python train.py --d_mlp=2560 --bias="all" --init="trunc" --init_std_up=0.0173 --schedule="wsd" --batch_tokens=131072 --steps=6844
MLP neurons of a small language model. Each row is named by its layer, matrix (up: input weights; down: output weights) and neuron, and shows model dimensions 64-255. Each number is 500 + 50 x the weight over its row's rms, rounded and kept within 0 to 999. Numbers have three digits each.
After each neuron's rows, "fires before" lists the tokens most often just after its 100 highest values on Wikipedia text that the model never trained on.

L4.up1548:565519439591498446547471566535511401523492515429553572509553443538543489494534451541425525475521473502545473464556556512476525468416505550552500488521565537489515503512547573487526540491426493536457495486490546486465538459400456524647419501511517466507390579434517439363573572535453505484589504499432532511487474508534447458541410473526578518543462546483450503388466484616518430465447528510536515531470466500517464531533484497544512485419510538401502448545511486471560603550501527401482587628479470526524499508436443372523483488533432531521583530380538401465485607515637453476
L4.down1548:661490421551611551493453472474475559516523465515526501496461574494558556414378528444438538536458567587512550486513470470598521529534501527492497500501394482414492561447400528492468495458462391502478535519544479571507444555360545509545458471519510515553520550453463462520446542443403487610451490385482450444530388506436584459543542433537515513602508502438468511523509497514447468492471500531489378579485534516569566450473551494436511481483528454463498577546426517424505479604548542473449444463520457515497488607535545468494562505503515480540476508410457482607504434475398550528
fires before: "\n\n", ". ", ".", ", "

L4.up993:517451482495508461483587504521550484495501547534492519509520448513467649556492459515539510449517499480513541567471559474531457519499608507459559643468522465503560463632472495530510406466441517460512639415556559549510501485479575482533508467491515496537523376517520559499481513568501592418549489497433531557546589496492457567464441526483557479466548396443530538459507484472454488449473418586438569493511591462496465568562490435538483532508490513531449444564586546582438476347486487392431457494494468558407424575497604443510505418510450507568554500498501494415507468536498535389
L4.down993:478582593538581389586500537415392541416446497465535531498375521535449446528486442485537544485579482528468518408519594502552516453529635464448474510469495550517447573477567487551494479487408545588616463517519510517476535511399528483611518543541512519535438505517542451583475496419428464456523550533505426402503456489497532423517563426466524446471458521500403488529479493544444536530506489503551500497498541692578535410490499521494552530462439506457413490492526380548508546520549438488541526372582456434526511541361514509531516578474525481494485507395494479519533548492478443565
fires before: ", ", "'", ".", ". ", "\n"

L4.up1791:424601508482506474453501512518500556554555423547502508452566498508541547493480436548443506428584520554506503486506512564419521484446423543425407562435519494520482403497499512470397511498489474455606465534484582550532445487542591450436506531524476472480424480515564483484408517414459580609595558536513561443533495520457516520603449588558519580499446491425588467476557501541411512580454523553405561479531469490434523467588537472510551512483485440481459553452509493474575516560491509499511425528624487456497496512458463455547483644666464508426498465616584462539528396490537489545
L4.down1791:549518457669423622422533442537442434449494584479527444448608510522525483553436452493453421561479520563547559548480467568551447588542465518490544544506428543525478421573500622531466508533467507564490524563608439549505535543530541486506561434536512418549590495507546502456581473574497586524473495539467500430497336480480648504393517524490525460516497439479539545425495375369435590615485605572501560522503499532481576586433420468552568507420431483479469498479505562551516522484437517471531542524542500453505502409571433519452549453521578562551508512583512431414441441543457469444
fires before: ", ", ". ", "."

L4.up395:515458587487458504517526550565477519594541497518410563491482450441473497441556526465453533390485516495576544538501593638547532576429520410565430495537458514565440546448585511536522446558522476490519518505571482552542510519479601478508426489532527484459456414471488497511498470470553485522490466498591396504509488594547525639596534517498434447538561481457391558486490527486442528492513498452471523477480537538446554517552434573512478583490578500462572592404477491580526493516521458640487501491481510477441442458483562486485462520474636555490531456576536405447500501531549429614
L4.down395:504435492526528520560509477494441454464573484509474600520535534457489428511543524500498440418557493564471505391418538607558477528501538558559548576541515500467497507457558441609561664550596482626491548494522467545523533505474541434467481550517563429443466543439404388495469454463422563513509493482560597456408490501456531473494432505443514530609532448438576546536392374485495529496488558538475584436517499577468460507499510598477494576522532551462574542437461636546502562399412427490491577513546488495502446447396454499529462574507428499527515511588442503486469448545488439574
fires before: "| ", "|", "|---|---|---|---|---|---|", "|---|---|---|---|---|---|---|---|---|", "|---|---|---|---|---|---|---|", "|---|---|---|---|---|---|---|---|"

L4.up1462:465590495430570524507534486437563521565487430443483545485550492529586415519462505492470501447460489492500530399496516470469503553546545511552468501481570476445554511517552564510495469476431420505532505520549614471505532455462523526554550507457589537432415528478493520524499466442472514451479460564470467420412418486590528550498535469570413453469491558519505449517536478549622583537458413550551542546488559508548495488545499491511521529461504556410514548438484440549464479453584531556528576548520502561557440516433510545457452553550519622483472487529498414579445471501488537508
L4.down1462:527554479489485487618552433448480599472460518439432542482407585462477503452570494509503553468454452496616540541513536516458532399459554517525508538445422520507535539554514539512571471537524563483594476532500434498520395540502482501480618461569540529463401372521506521482492468491394633559350488559452546531529534520457566481396497516531463494561532513475561482471433541479522514525495499451494450492523456462495528510481558472487392487521532492505539489582512401452544607435516545493512498400498496513432458553493514464517509517489511564463555443475481529572406531471562548499
fires before: "| ", "\n", "|"

L4.up1829:529482444603409415484485570519516509550440561456503525497513517457555565507449413492391508495387547492508453466609436566560542537528406465555386508390460539466507509468504451557593491394469471589483501461414474572465571551448468481448505497449465539497537516517546542522442593460473479520487573474518486542478524444482561513454560469600598486497435492528521516574525499450464463433406472539512559454557427449442543562534468496455552541448454535529454436535550538528518542483413517478501449506413516411449476443491467575485476543507512449484472426526446447388499499436531509615
L4.down1829:577495459511483536643485525526462475448468426471539592523474456554506495525586488552441532467459446615544512488568503411559396499479503583464542460536492459552473474604484508497573463427459452498574533575491491473476458393570541491573480525479476442564537460467469569480529507479557544539386479529531492504480486423413473436500468537498630501477587544415446477544502539516475636489516533565496504431514537483567520465536517497486503491541464511588465551539498468548454579426499511459485464494456548492578484472417535405598536466392458475512499495503436513507434568536470487502
fires before: "201", "200", "197", "202", "the "

L4.up6:587512392599413501561514625469478376473558539453551554526598420558503537499557472462486427532542600479505495517478558531477552506507454443392562496462402573591479541544512488508559502504488520576452527480503525446529453500450434501544531529450408503507466534471536574497483456515508472532510540611622466427533386538574498457585502443557512507445419487557534437422536584549476482518523582527465472490553518477497450457514605524542602594538513454557363636484495529476511601501477515451518356470559519484569433519501475469379483526504481532577483493488454477487513490497594495548
L4.down6:534516513471491506523487536410479479494528441525478512623439502483574553483433436465497506636438457521500667523513449548462551589484502523542446481491473449515467504488498542421493540549492481474516512503532486537493497468530523550469443556537508492456571503456511510448524410529518456530460497418559550449582500520555495532481447476456523467473500556479476509464544453551491425553401527562570586413616469529499511513553472500462566570515426473442518539481488440498501600561473489420452469400504508433496495541523407509552454500512482470460517363522532426486409427539500511549
fires before: "States ", "States", "| ", "1 ", "Kingdom"

L4.up691:466635478523588491536569477517540469447537491499450508512537452529523522520495434525493452579522519592492563484498520408505548524426565527530546506481505431531540520504585513522473470518478543549584658434564477465506494475476528548562478521471512465576469477527457449486517508555498513473559502560436486584499498484491486447440523486441418515542577476482539526545454535483529558469487507421370441504415508505617451467457594491590488535532531495420411508510572475561533473473503488521465522434432478568588549514455451500484437467482322518480522490511419464485601468519525492515
L4.down691:456467515549464435566577498532330415544630502538514550394519474448431496524517503501490540499456448437523505440523489570477526470510522468491429484579509600550431480462478476523484544507484458553514499495505331526614537457544644484476538434426494496463507484482511494566517463462516523523526455560500542464445432509464523430524545517518443492521479432547577525497534586508467502419460488482548454447511460495532541518594495454502555502435480493499516541499475493425565459558558479539451503466493427570475520585489507446559519534547540550442499482496603515529558560549526437536
fires before: ", ", ".", ". ", "'", "-", "\" "

L4.up1480:506562556582523506536514399461384593500480460496594533546504467421441512472465426496483504516550472525447512463459453524464452433427497484502534486557486415443503538469518398532474538545462544645483505467504547538589536422479550487566506500514523488495488386510429499446528484469434507567619542520521524511446524553360519539469454534514543541515399502505495441459476516508548444536422429538434536474499504457473430490504599525451485627461597479537463465604446533492560493503567539522469524400568529522478411416555521462553461508493487449453476564505558456526546505490514556485
L4.down1480:582523538500551455427471502525605499510408478477475548577491498520521485444503432538583493502516465321360535571527482487473331516473497527497504462399495411535472523579519525448533484603506518588539588569473536522543467455567565421491518488526486508425466488507574555502467461538524516475513406477515569478582417506472521516475466493414478463522396525536454513477588477566562507489442430535520512596512476427601456503443548514553482463509485481522470566572517424496522512473533523551557502540493514599555467454461520409534416456478510590619538586457417462508407533560485502478
fires before: "by ", "in ", "to ", "as ", "with ", "from "

L4.up110:405619446545563508515520477451479490520501468453487428442531497578485505562537544448491480571512383433514493544458521494522505453540372600463435556525499494479487528532419456564585504504489463612609451480415497544480638500451576531463581510483591461495561474482501460422540414592478572547557551450484499463562475497529578495499358458382451594460568466445432452457545556392550525513584529507385517446419481608444663479443566399506636499485545556532494529475440527502478572447483497460441489466419385558512492490483496519388472566583454545501510500518457433502547507598501503605
L4.down110:585496475343532581552483487483505431545510335520517502551492479592560483459451502518464530430458541478423457473561471558482411503453438476516453478418471531523544500575445488379561467477509515515475576446548511504505474519505519467486532499529463580555565530526408522568451436437556390490468432562381552567484434490592547369529529463577595494455453564454394568573395429556492470453470385465515439544516481605518506521472516527547522497509536495528564533555510465585477488559460459405486464466492493436599519502420542503516470538452502455449456519554445473552495455561562556519
fires before: "| ", "0 ", "1 ", "; ", "2 "

L4.up137:558475466571455503522515486442513494458455487505488565508459444587483471509478474465528492501409416429456541561536490399549489475450501561499501492526437474497456431417506540430489500435515537463566546489473479570497465540514483457403444537414443571511506588486480451448459449485478558572461538549595516489578578365616468419440471525531555558488478413493534521499441626459598584477448557508558480483518527461506533487488507505447563544510470474485490437500508485592525508526525561401471414342434454452448451465411449450475411549592458396456524465522556537486522512526488535603
L4.down137:517451448522577537406435546520494512498475522535480590523481560412432541484544503431439565435454451519566578547490412575551461477447487494510574479572492546482426576393527487566438518482419540396526475486557643544484556585445570454528511552589445520603486446427507506504530488521486540536482459505480457566577516423533515423574493534573413524450424461462478584542473465490582516456512448483524517481462562426478490485574460377392499521506485563551525496536528441468509538552508511499512557448481596502430470562445442454487572506554522498451561440520448488501476557505564512515
fires before: ", ", "200", "201", "| ", "197", "202"

L4.up2494:539510566484448496546540499487632462444520417551471526515493499495531563460459435563581532521509512445505487402546565534435433486589501560485435498390456502608487487491429469522455477540390591498485485459596485489477622548502555535537474452501506414544462435512489524471475539380500480439598475602435430509532449601438482606546460556502392449526391474473586535546472472556528538524452501434552458468490478546445511555563534473470542500510506504381509519449498530356520446543439454566541553474550406492466439477559499488524551509530491524477503497438476436492608492428466458529
L4.down2494:630443522464507434536557488437500457522400474506409511527484470617513457580488469489482460545503432473590518475495510464411553476526481519539410495500536391423632526480576462503477573535505445619472550595533556419595536518567502436473411458510551523518582475498580582478364442538559523478405447474572501457377498545505508513530462481475539535524481576467516428418579570487469466474476511474494440545488457497543486440532485461508447447621384510417518517495588512499436479438548465521485413532432455402501570592543468499504494465578510510549530472597524409428514546480426377530
fires before: ", ", ". ", "of ", ".", "=="

L4.up1499:431443480471559431476527528561505456501550465488494448531383451485378526615475453485439566502571434428520509517583423514498479519469566581523567473568453516591510521494523491490512530572556467511488432515422426586485507469515501496461527463638531488466371466609539469533449492541438477533441561473547461533456586432555545524514598490508489483538488444601482477531599524522449514478503539459497477489433523448474475455438459476559516471452610500536536486508547477574540505481575550536569514587586550447524504551493509490526444519549474568577432499574465521438496598483482390549
L4.down1499:573517614511414457541546505477484506522522451482413585528565487468500578545483518512489562617502539477488524492389548639457443553402518458461493507525465568430512529643495555528546474505480466420489452500411563486451561564557446522474548561404557457527526528544511631453484403492535525441458427578610550553567489464563523453470467450407510543522524510522546502593513487423458457539514513469494544546491504541521604462500530449473461465484566508387545386488537458467420456447494374490512472515431527444540398448594457555434529484399444438490492473491466466519430512590454554452
fires before: "- ", "\n", "| "

L4.up2180:565519409482520481505625375474491447473476472498452530460488514505506545535448435574469466563482522474462529517474518490424498563416496549479381492551465571624497342480466533503488474513518503488538554546621547490422540451492546545603469454507536449558554448519507488510463449530425527539497441488368562462465550555571513457455413391526502509468500459464509531524529560511513616580479529516501476457557565511625456460509561463485512525498486489483521520392567425474495447513468530461527527484447483467485381457419442443491492434426440482515564485534462499534514506502459472587
L4.down2180:421441457487426460465529519470469546512598568514540493616484559500393385543503552554480553504503492514520458435554533597528451451516497415463474529438460434550523397534513547442450569460596488513405478499547490432500442461448458545530514524454453433543460509585503539513622431524530559616456447473523425478449471530451517526445547490482461452522501494453472488512480599555509469403512476561483502548542500484508517466514510472501587556448403439482541457516512553424517451505583469449522492458548469599520567527587585535501496521514414510464494511430523492514535470523452456515
fires before: ". ", ", ", ".", "\n"

L4.up1314:495447454513533535452538532516502370517577413553536519475473485480487493514459499418504515526497599584505524544493432441470382438505504445479509422487514572484501521513490498482495545464490426531605555514514532478466467528464462509585583474556537363441554492462461459545497554454487540402432502508496425479509593491477555523473608468543562484421455480519410533472444425422556521536425511458460571542486549478432445488519448564441510519465545588441438473559496525509553555462533416532450612541538529439515472476498437497539572493525485513509503578550594482474423381481564504511
L4.down1314:398428512467497492595548429357495471500502572598462447426502455547482501471459441611510532467397450607502526497487515538460448487530444446538499477498505470527513501462468468528507482532456558584518523553556477572552492521534543511437510527454535539513513513487443556547531475509472552568554545499528573514499443516499423538515465399499503558507588581493581521486508529460440565568474487549522421456491627476494461476543523430520465470574524462542477587498444511443521481508459470459443530515541475602452433525471484517420497523531524498522608459488529447560480437512487487495
fires before: "\n", "| ", "\n\n", "|"

L4.up2299:501417455455502540516458462488535374480455484428639554428536475487484435512499556533487473422416492642485520524429540548454483534480511424481409563430488515590477507406564449509547455492496536587422535511531511573475448455535569473474502416508489498540456504475516473507448556458566576478463513484468502586509559582576496595566561532551536507430408468423503569596569483555495601461429551347520474530491514576467454585505477486517424534545416554440529488507528502501438475452535519612453544511504475462474494426517519476570424475522530463539565482462479414397486504474544421475
L4.down2299:493466576504520494591449527401567497558565519550462494608464488419489531494453414609472436475463546428540496480432486563559449450409426440565466537451523569507523451504531428551542536551520545448541509517482486551565435535474530469543507526610463461493486489482487503487521512466450508485516573487538500454571477528524391418474423489458476479533548448529475444478560480530604492463437515489499448468473504521595571590516449527545455501520520602516558479505479454471567482573470446477454419474523426388534506483606455490532486523575605519466471490469524482514527479480524453522
fires before: "|", "\n", "| ", " ", "."

L4.up1941:436576501531552551473487466583445548393499517505486502468558438559509497486345454509504397505540504569510545511579529411459526656456475585518510536524547476410520476480488475464473371528387551519598600419552496511451555540437539473448496444498477521474492493516428517505546509527474541427527510517388505541549516525495503449438561412525514468484505433506525503537470588482504526513482419503489551550456497503536467437515507481561499541484549542437430497528576418526511430484485489554505513403387488447550552397475516458452435514493393448415415525571361422523559463487568456550
L4.down1941:449490522545507403487455507489411501559527464582504564451435517466416478558544555470506554554430509474524450577528494538489560466462426478587537574387559575467458631513501526502442523439519533528525381504434424536450577453545505538572479514476520551518479459606548575541573454437444490466470454617584526558580491463463478437538528494562500537452404483523565546560468555568430455489531507565503497456450449556486606542531543503497593483478448530424514417546495459434516510497456502445513467550575473573459450578471421430557469493558550448549584457466606595514520444529506458426
fires before: ", ", ". ", ".", "'", "-", "\n"

L4.up871:589425429549492395556535537513456427437526522474630544432479473471540447475534481492524438479564476590418433492567489530438543497461525575543532497469506429557450459467522533523468512505480483591404494531517495526517492405372471589540521444499499592472482514519568491365595485508410595528441491530440440482436601519567533462624534490500524567499421426372467550321566526611564512542561476452528417509477525472501588564496419438477544486439443543440494417507557506474535443580537465459564524455496482490545540517540442456541457584565540461546484519474503425458431471482441469497
L4.down871:521508586510500557559490469485487508462437411462537446461606459525549467461494568458424488483453517414576504547542540527507466498524433461495518465471484549438468492473476507395634455547422569447580538510560441509396509508661484519517500414516487508423457527415519454512429586462583509433492457487454534516596468529394436541495590552510535559520537587554428488585414501497513468534463507455441513465545511566471565552488561535564516465486428485499489548483542465496554591583475481530389467467605516511438515469465502502406508506564436436412574414471471550467514454485554592454
fires before: "| ", "|", ". ", "."

L4.up1068:509506498504460490486472553486465511485480504472447404412510552442550502568506432560539530523479507545556459496411528563522405498540383385533483464515468516564531554490483540500447554560516555544478518529429474585529491379520563473531464557560549568433457507459563490533507545442582431565438456486398440516482540557506486584485484512506426427488611483514529496517532544516442483505469507429468449471489419469544439510502548490592534412526565487485481472429494476504394478603455445513580515429424525525504427442494507458507556574465476505557520501500462535534514476506494460505
L4.down1068:433453452528515501532590669513494528530503532481473605446597434511495490422595529518546543465477524446559452513442603568439515481510555543566509550472485545504523485487507513436512464510524523457531551513501464539517508492554524496624491462564526528462387577466442540458529509401416615454559562544533432507500468506518437545515498529495475439537528598499507566489473536565558444543394569474436490482536497515420482443539495526419456540449539562499530474493453581500465480462520421535507524442438500470586460521525455479524520588478540462343488484504417423466617512469496403465
fires before: "| ", "|", "\n\n", "% "

L4.up2102:448561481529419493530463453564466490489516573480475465499551519490552574521490544623435554394500445442415534515465436486485513553463588518578484549614502432597525490536586513507528467393517476389471590589455511412430443491468462586535549507475466502486399504481387523474460518523600523550453510565407552505486528498516419604462540465493506528558471455450554477513442432493481483496517467517476576508565414541443544529625495472444589632563619580563522567503533473493455534491520481397567480580467449529475577505480480500453552535511412396506504430535594450564499466575544558537
L4.down2102:425526531500424517640449476547513555472499464528447502437470572626472459533475434479612451488515499471521446479507535562448350509531526527489488604496526498522457488578461439490582527521448504588435544506450497500447555467511511522552564528574521527567474586490537494466511427582581538531414560594594531509487413491444538550460493494495469539577516483459520620588520515459487425537545489522577477441592453482496494423523563437484419454558556570564573504456582423474531543455493522424496474398479517464490560573529509454510501521496558413558523461513517458478515458508536592429
fires before: "| ", "- ", "|---|---|---|---|---|"

L4.up1658:552452441554542493505453437605549568482453553486573520461480480570569554451462513572504461475513476538450433377485463449494581522375352576559526505477513515488504569527434481553459526522550537484501497508519516513458607518502430523433505517530593484568462445499441558416508489462411472514476483472464545532517473535545516456536459558456504500488459508518520504382531551539493428547478576497504540513579523417506567478506523527434521401507496543508463457564438437527497497519457493392484454596471536518522415475540486409474519604440544520530478459462522585501544534496478466535
L4.down1658:597438530526437515536463568454470530469551352523516520583474570410353499539326512586483511476496507522494522520444608529551611479468636477445502508477431459536489536492451518495542436480469444509476447481493561513514461475513509558523553554495391474538498559479535517519416522433566535510507531502502463481507507538486470399440428463509439603536491457527445477457546514492491547486538457520545458554441569460505452476578579584479554469540405505561429460507481543518518454488450458396525535495433530490542511598456556584539422539479496569519504422480468554553496524434487520492
fires before: "\n", "\n\n", "\n  ", "- "

L4.up2485:497576454526513433503569471508470561561501464516538505515444458504531508538490496408406529617550419531397481477492518489520572505523419535474479506551420536451423579423460500532521547420524539510428546485495501514585434502434545523442462494505551448513460502548523471473488472460487557463579495470507520474474555482467485460474439598454418481444429451484473483491560566568502379503450498534486481618401457542526511443434501609398418528532541552526428520586508444420583494556547524427473486492445537513495510515480521483495439466520517559491496542520528476481498504545590507492
L4.down2485:517533498456567450616617510525476460483515500408599479496490566549555556454525480504595519493510478509497510511486463441525517406556486514474489478494564516577515400494549560607463496499562397463483521570441541538509552417461629474498510500615506432498448524523496535420450431460535525529490484513459515449529478465507513505377436445399525474638543462517524483423471460544536582543444398483454485581488464474514532519500436521506519488497543546509511453533452483498635470464474508452500472534523494556578528470491478484478485484553464548620511552478541497378609547452560556441
fires before: "on ", "by ", "in ", "to ", "from ", "of "

L4.up879:525677600554607480502414391429519512566525543448415499507532508469418504546611530552517580400490509534542470495478477586593552564556512564477530597643471567521513582521504574515451460442524468477513541557391515384407503491488510498519456495498518460525436423500434449505568512542486467472506528492482424519547542444585484544491405504437468493455479451486480500513511542499458482533497497597490538514513478578565462492579535501461544587499588527517520591434496540509519408575447533563563519471520522559435527521529511481428548551504487432527610513422543499488468445449477507603
L4.down879:564541542531553488582556498546472520537614419540503425512465573473520510459599543456527501508427502445519502446540504545467422505443468475509438509485513507529493548586520569486483547389489469524541492447521522540520519494392492444414541477471527478482531434474508491430536543529571525528472379540597483412431592461506461524553507501444443516528448442548557568569603476543490439582563513505508543409498534502483500534479511518554428501569511457437543466507574494509447473431522563522514512428466522415508442512520523589447556550492555411580592477551536495426499454457459530527
fires before: "\n", ") ", "| ", "% ", "/", " "

L4.up781:530500495621510508476499601488584432556508491510448501447454398469490479430536403413482436525498433463505442536554507495482461470467414534491480476529567423451485556380583495472537539516545485518516543559644472460533445508487450533508516527519634483442445436495421568526530548457498521545580441398434522453555428449497508481465498474436509466542541475454490504477514566527502404539453489540391489529494425579525476449542520536561485465401427467512510574483490390442532536549617517452436519558328512480483437476444573623561590511481489483490523545489576553557486469506530539562
L4.down781:543473521578519560419543432475499516451511537439503522541464569442483398442467415470508453553558491506502500512525454456474420424489503531422605497565597558515558426381432549515507459486512559485485529496508562534468455450457526514534540492605547536540467467558504490528496493471529499475568602547516531681513551522543468553477531455544474508497480521499556520524473516550478554499490457456513486447474557414517527576519595528528514460501437477444620573589562512418460576520480466562407481482500447505582530445545446478521513515506491528488467463455420525551477520475509501518
fires before: "\n", "and ", ".", ") ", ", "

L4.up115:503588518533559405540560574480513583483513566427560501538500481520516484516396409524564464567510509509473496537453468432394538547479538536564543563487460484471509490524533534503462411503510455459538507485421593597537515521509551503499534453494550452569507509604567476542474521413495577552525456470512475625556496472378467498378484502523501508499568404512530533488484522555538547429450589422480526498487474550573474462515507483526484482504533535516484457553585459552513490488509531523491493498492455520535492473485443513423400500454401511490467497593457475508554447499472496539
L4.down115:585511514547461415545478557487483433489557491486578528541455551415505465414473470550487548493474480467464487423486598529483505463537500579523519430538487532606507598462480499542507459440484468419443422471488504403488570526603561476421493593406506540484523534528525545560492440517536530559523493404504506517538489435583536558469484511482443390528490498523543571527502474549542497453487579578520503440545445494521474589506396489510491486518398406637530450573436447559417375571508434421515466530534466482497487615480540483537619476593509484496541579549512561518545405539501410483
fires before: "\n", ", ", ": ", "; ", "."

L4.up1387:513531515490459406539518539589494542462541445582450444466565457493449555473461586533528607533517559487438507527480574490520570530545476578412492573525519544475491507506573501551523454440491475525508515488453593473565585470491539461438506546464501529479585535506415395479518427545460477571515488497538503472409399558518511520516555421502482475491472527416433547476487509451604468489541502544614447465433507474440608454528436411514513537553463635605516459469442453426489505458465471561584542429568403569492593528521636429484535599507519500453514463504550434460530426523538469509
L4.down1387:540509477539508524532480463467554541398435541462461467560554474525470494541536428461512481464524429549511437506483419467467443447486539460489537452579459536428522529611455552470481441526466441493528517455547425506539420508452479464559537520537442503503560553489548533463423528584520498480426458549395555516591496537563516533468490440462373570470507547444600437514530464525538534465517455423550467517489457575594528537495607569532507444489493536418565418563553439506433419505504582481488376502485456470477531508563581508548533452571538463493433520531486429465492475498576512479
fires before: "| ", ".", " ", "3 ", "1 "

L4.up1146:512524496531407519520517468537537466483456427430568529374542539572450625395465548563474434405488577548529640592491443539400534498439489490428441515524519576577515398426525498472552509501490558552418465456575470535505440360461552528487517485457480471487454470481478470514490567538548532578444512457521483464490552571477450554539554463569524542508449528413490620494494551491448546534560544493498506545502604532508443562557525536511414461404524501534549507513496503397444487545646455530450514495581488491476460549543517422532504504521503664512464507422520441547468521514524544554
L4.down1146:489604529492480558506384514503530522501491480522458504521481578446551590431401513587512470535481597563465407478467506445545484517520523448460481581492593532430593459527498524461465523559464548548494539505530605488523493475466511453513435549540492462426488438469462481544469439460425503484489442496522521536510448502496459552539566494574540455526510555459496481603529415460518489465573533512548417526399487579515545579499496537509483579517498490504581489513457493488494425562498441361484493524553524452555433570433403494542538556505525454480568456457394487572449469451522415493
fires before: "\n", "|", "\n\n", "Report ", "–", "5"

L4.up1613:488466532442538524485469427568494500559478511471455414541510463586551413580622507481388493485564546569473433532466453512419437590572458559485482550464472499374464438480373469467500456530491455500471519464492468548466562447441556408537505475480540502546560427501406502511498516461488378587452567478520495574513478553526635525497569514454434439517538462501466515471537523469536394528462592472521535510445420477460437421484451497476485476536506476550448490529433472526568549525499455503583566564525431508534462384457445445441562601439500525491504544500552594461585571497437490506
L4.down1613:397456521391482489496537452419486507494485536548369470543616437477473495521535439406528505471487492552395495478511429513418488585540453605474462634552505541500514447445564489459484402473423443467432482517448452537508432570470575447558432571471496493523527583489446543502510466481604555554446535499509443531563462527551515491471504431532429574563430530502517530446415482538482549414510525485510493456492396547488477364499432542458532525522520503502449446506520539492542437559501494458508431591576498537468511479448514387432421502404555561410576450479488514462468564512511509521
fires before: "\n", "s ", "\"", "\n\n", "t "

L4.up1023:422433436463547610429541494521435422535453435487482516503610553482586520563408473532426502447562467444497463425541471542428472491508515506478497480543594503519470489524567476456519473481553494522477534578419441522473491476474393470466372480517494491414488492460549463547473542472545402513554451398500468493577462589560526460469520399485471506506581570565469558406516527495513500421504425561374531562515544393543507494414587483499490473546447555540421517459557451527617421519391487470466420564538450433441576492520611572536551584523481564561483565443523504420445455492492489498
L4.down1023:618449518435442441554442569472486551437496435598462493538548484560552481580509594657425462466554524520466516543531531499517504485527422435431617527452548535536501449458512553495535468571542414531535532440491541544495455462552479559577453388473572568565410424540577601472540422599493540488554480512499490435410542545582488459480551450500497526521499479521560512537521541490501554475568476511483554463455538454523521480429512468602498501522525531459542518439412506463493540504500529526526426443488556474468540456583569469467542421447536493585516460464496455476487566581486549520
fires before: "==", "and ", "\n"

L4.up295:478564519477459435561462519477559507460479502460539533479551541571491614415517525561446501472516551483474534470499403533409508552445477543437492513435500420460488536451531473527372425574555592572541462560518545556538622457642538524440582332498527619412392417591533528483506483422516486518494461423444490502499582525500562519508525480430594511484486484485455598435531539566475507515552539455391512504541468404550563557505470568555468515513435528405510636444519514476560494549449501477528572448546497483480506593547603452538445523590569478554422520473601474357519517483543499523
L4.down295:507528484455547516465478517519410555500594551557491514550582424479431452541461491502434474462508476478586546518383499464549505500489559576465515495563500565541527443501474379492482544422529521524508480528537530463568504550544373457500485485542478469522510524441540592470459528409476396624460542544559507417434443573479423394633592505495504440588552578487491424524465554512518518502480505451380459497464486522496491440461522429566533528605459526475487562564613522572433581549455481460506457490527478596505483537504544474542476457439488411529517470537505416503428477484483552535
fires before: ", ", "and ", "the "

L4.up379:557496407615494536598531555586540494400533523399435535558536437511499614498517432455494525556489573501483582524534429570532541511487539415544591496459517517407518516501486510522463479364450453436470537517514403472541507514464484492433501381427494564500388459450484566503569501463483486540478550526493537525475429512407485530549460505461411514547591505522495496403465394449500456517569517421546511474491511528514407394486502584429535459543534500428352512495434502493519493488420644472531558469498428528572526528475449449520561581489608512535426546502532607410555512468480498448
L4.down379:492465399524531454485525450485571568473483424555486494515535482477496544472494495425497416482461547464529555477451501436556439522541553469492530625490554513413522502625487527465480397596482427505481508473532464542494494524431526440525411443526456644543445553497422584519512501364487523440554527527478484452501436476527488529442490482497418585545521507445490477426534502363461440487551525436472463565466457491520400427561515526491523508534495528573449493532426505397494402506468595535491417525499505495528440541421526494480538480487542491478490496540501469462472406618499474487
fires before: "). ", "(", "., ", ".", "\"", "193"

L4.up1401:534470476541514446477489501544535476488481467558474588458493495472429511494581484559521506462464398579546587551560507441494501483656469582536471443501483407516413495503507450511375524483510608601466484537478419457558500464511550609631558462438476463488392500464516534415552434587532521394556497503487488541499531547586536477533511536482570440510406505514583461479486554448531545406525480554517458425417450562486406542554495506524452517430425611509533467519544454561506433545527500454473486416451522521455500491513535486499489563600614503520452533527502534604485438526509504407
L4.down1401:559474574481507539519522479492462440402488435428576461481509470549489467537430435394492417494554554451493408394454514540494512524500507409511479544482577533507590520555426534448539508569500469504457475435544452470534425480523505574463460494549476449533568501456495448528470513527506579560622495537555454486500450402480459501535466503511451523478578495442446562518559415444501435587557515462509567639513547548516574344531510473531499526600553486420500494465440456436509629392422557526540525602493433555519497504406505503440451460454499487508578502458491485472534534531506572581
fires before: ". ", ", ", "."